Part of a small language model's weights.
Size: 16 layers, width 192, 3 heads of 64, MLP 512 SwiGLU, vocabulary 8192, 8.7M parameters.
Architecture: LayerNorm before each block, tied embeddings.
Training: a variant of Adam for these matrices, 357M tokens, 10892 steps.
MLP neurons of a small language model. Each row is named by its layer, matrix (down: output weights) and neuron, and shows model dimensions 112-175. Each number is 50 + 10 x the weight over its row's rms, rounded and kept within 0 to 99. A neuron's up and down rows have the sign that makes its largest values positive.
A block is one neuron, or neurons of one layer that tend to fire together. After each block is what it responds to, as a language model described it from the Wikipedia text at the highest values.

L8.down32:45 49 44 56 42 43 50 38 44 54 46 47 54 57 40 65 50 52 51 54 43 39 42 44 66 54 38 45 56 52 59 52 45 44 60 39 36 57 54 49 47 74 46 43 47 44 61 44 66 73 70 41 61 52 49 34 30 26 37 60 61 63 59 55
Responds to: Linking prepositions before objects

L13.down16:55 73 42 30 64 48 52 32 54 38 44 39 91 66 38 56 54 53 64 61 64 38 43 51 51 39 45 51 53 52 48 55 41 70 36 69 44 53 64 68 56 41 51 42 58 60 49 45 47 72 52 46 56 58 58 48 25 39 66 37 50 52 43 45
L13.down19:44 45 76 35 64 57 37 62 34 68 57 36 64 39 64 50 64 65 61 47 61 34 47 55 43 43 57 66 41 51 39 51 60 52 49 64 21 68 52 50 45 49 39 61 55 57 58 60 45 37 49 54 54 48 52 44 57 46 45 46 62 38 59 38
L13.down33:64 64 64 40 59 45 44 48 63 26 42 38 75 56 44 46 53 41 50 47 40 36 44 61 45 36 51 52 35 63 51 51 43 60 58 55 55 50 40 40 48 34 43 51 70 53 56 43 62 53 76 39 48 52 50 45 48 45 48 41 50 39 60 60
L13.down184:64 39 48 56 50 44 48 60 50 41 59 51 95 63 61 48 47 55 57 50 31 69 57 45 53 18 47 52 42 57 53 69 40 63 45 42 36 64 36 40 57 56 49 59 61 40 67 42 45 27 46 50 45 25 43 52 43 58 46 46 50 58 57 65
L13.down192:64 51 55 38 45 58 47 43 45 42 40 35 84 50 46 47 57 48 39 39 69 45 42 51 44 28 61 46 52 56 50 46 39 67 64 56 64 61 59 56 39 47 45 45 46 47 72 52 56 55 62 37 35 54 40 58 22 46 41 58 47 48 27 58
L13.down276:42 54 63 52 54 40 42 54 52 39 58 45 84 63 51 56 55 36 70 50 54 50 50 38 41 54 44 51 51 60 58 52 44 64 60 61 37 42 50 63 43 40 69 52 66 50 48 64 68 61 54 60 44 41 50 60 52 48 56 52 45 46 56 72
L13.down294:54 48 44 52 56 56 56 47 61 36 44 48 38 60 57 44 61 39 45 50 48 52 50 53 73 54 64 59 38 46 49 69 51 63 54 44 56 46 50 50 42 42 64 43 53 51 62 40 54 50 56 49 70 53 68 53 57 38 44 56 44 49 60 55
L13.down349:58 68 56 74 53 43 59 54 49 44 31 45 82 45 53 51 44 51 39 51 59 42 58 42 29 33 39 48 62 40 54 39 35 58 57 54 51 66 71 40 42 56 52 47 50 48 55 51 48 53 63 46 58 78 40 59 35 54 48 56 44 52 30 52
Responds to: Month names in dates

L8.down317:43 52 50 56 42 70 59 54 50 48 59 44 46 46 51 37 52 36 44 17 53 49 47 56 43 44 34 57 50 47 49 59 35 41 58 68 57 50 61 51 44 58 56 44 47 51 68 44 51 50 58 61 68 37 44 37 50 55 51 57 49 49 39 57
Responds to: Forms of "to be"

L11.down11:52 55 47 62 46 53 49 57 72 46 46 38 47 44 37 58 54 23 48 41 39 43 36 45 71 48 40 48 62 42 40 43 55 60 58 38 56 52 56 62 46 61 31 56 53 51 32 53 53 37 44 46 33 60 53 42 67 45 57 56 58 57 42 48
L11.down24:51 49 49 39 39 72 42 83 49 42 64 51 66 37 54 54 48 36 47 20 57 51 37 49 63 63 60 44 52 71 39 44 41 48 43 63 44 47 45 44 56 50 52 39 43 51 44 46 57 38 48 51 48 40 40 46 35 45 68 57 48 50 51 43
L11.down73:41 66 39 57 50 41 49 52 55 63 51 44 24 46 39 49 49 51 52 41 38 42 46 59 68 63 30 49 53 47 39 57 57 39 60 59 51 61 58 53 44 57 50 65 47 61 59 49 65 54 56 53 41 38 39 47 56 55 49 33 68 59 60 32
L11.down146:52 33 32 56 36 60 48 65 67 47 57 58 48 40 66 53 58 52 36 41 32 35 42 56 45 53 50 53 60 59 50 47 40 29 47 56 53 56 64 55 60 46 40 35 44 40 48 42 61 66 62 57 56 54 40 43 58 46 43 52 58 43 49 45
L11.down225:44 34 47 45 46 39 47 67 49 45 46 54 38 38 34 56 44 47 47 49 65 66 62 59 65 37 48 41 51 44 52 47 43 43 43 45 61 56 38 70 58 54 53 42 56 42 48 58 47 51 49 45 47 66 52 41 65 60 42 45 53 38 64 42
L11.down255:60 31 59 47 53 62 56 70 26 30 52 41 69 37 47 49 61 51 60 47 51 35 62 52 55 41 47 53 57 48 57 36 48 24 41 58 53 73 24 67 57 51 51 48 48 47 48 53 54 53 59 55 64 43 38 45 57 62 51 39 59 70 54 55
L11.down256:48 49 51 39 50 73 51 68 56 62 49 45 34 54 50 31 47 53 46 24 70 47 48 41 53 36 66 61 38 44 49 45 43 48 53 54 58 62 66 44 52 30 37 49 47 39 56 55 41 35 54 74 53 45 35 61 43 44 46 41 61 61 52 54
L11.down299:47 51 44 30 48 44 32 33 42 63 41 41 56 59 51 45 51 38 34 54 45 34 49 47 61 64 50 39 54 37 51 45 58 54 61 57 47 50 58 51 49 33 45 59 45 46 47 65 47 52 38 34 57 52 27 60 46 66 54 69 50 44 57 59
Responds to: Predicate start after subject

L11.down175:54 37 52 45 31 44 43 57 28 52 47 56 42 53 58 44 50 53 46 41 42 26 55 61 46 69 64 43 43 37 35 55 45 45 50 50 65 68 51 48 44 54 69 63 60 61 59 50 52 50 53 56 47 35 38 47 43 51 52 61 47 40 52 40
L11.down239:44 58 43 42 53 55 52 37 39 28 39 41 48 46 35 52 37 63 65 62 44 40 40 63 54 60 44 66 58 37 53 47 67 46 56 44 71 71 68 63 46 54 55 42 58 43 42 54 74 37 53 44 33 49 64 44 52 43 57 60 46 47 63 54
L11.down376:57 56 53 52 56 53 49 43 49 45 50 26 60 58 54 30 64 53 55 41 57 37 59 46 30 28 53 33 28 52 54 44 37 53 56 63 47 57 41 67 58 46 47 64 47 59 69 66 56 54 58 50 35 59 55 65 44 58 49 43 34 33 36 26
L11.down381:53 44 37 43 66 26 63 39 37 49 44 45 72 68 48 50 42 52 56 51 61 40 35 48 49 51 54 64 45 48 39 54 28 33 58 67 42 52 63 61 49 58 47 29 60 62 48 67 71 49 59 52 54 43 53 32 58 35 41 43 42 58 65 67
L11.down385:52 50 43 56 61 59 39 29 48 62 55 30 80 46 45 44 45 52 41 58 44 42 42 52 50 60 45 56 57 48 52 37 55 41 47 71 49 45 48 43 52 49 63 47 54 45 46 54 46 36 39 59 47 53 57 43 61 36 32 47 46 54 50 16
L11.down443:64 59 60 64 62 54 56 48 60 49 56 56 56 40 49 44 57 62 51 51 66 41 22 64 35 43 53 38 51 58 52 55 66 54 50 59 56 20 43 49 49 52 41 58 55 51 61 40 49 60 38 51 57 67 48 55 52 52 52 51 37 49 59 56
L11.down459:45 55 47 62 55 59 44 52 57 40 46 32 75 38 45 36 61 56 53 60 30 54 68 52 40 40 46 50 42 52 50 56 32 65 46 54 40 66 55 64 63 38 51 53 40 32 49 57 22 53 36 48 65 63 45 53 57 43 51 58 50 33 43 48
L11.down463:63 36 35 27 66 49 51 60 42 72 53 55 46 52 50 45 46 66 47 68 39 43 54 42 63 39 46 40 53 41 69 52 39 64 53 40 50 62 42 50 50 49 75 58 62 59 59 49 60 43 46 48 48 60 44 58 61 29 34 45 46 56 47 66
Responds to: Clause-opening function words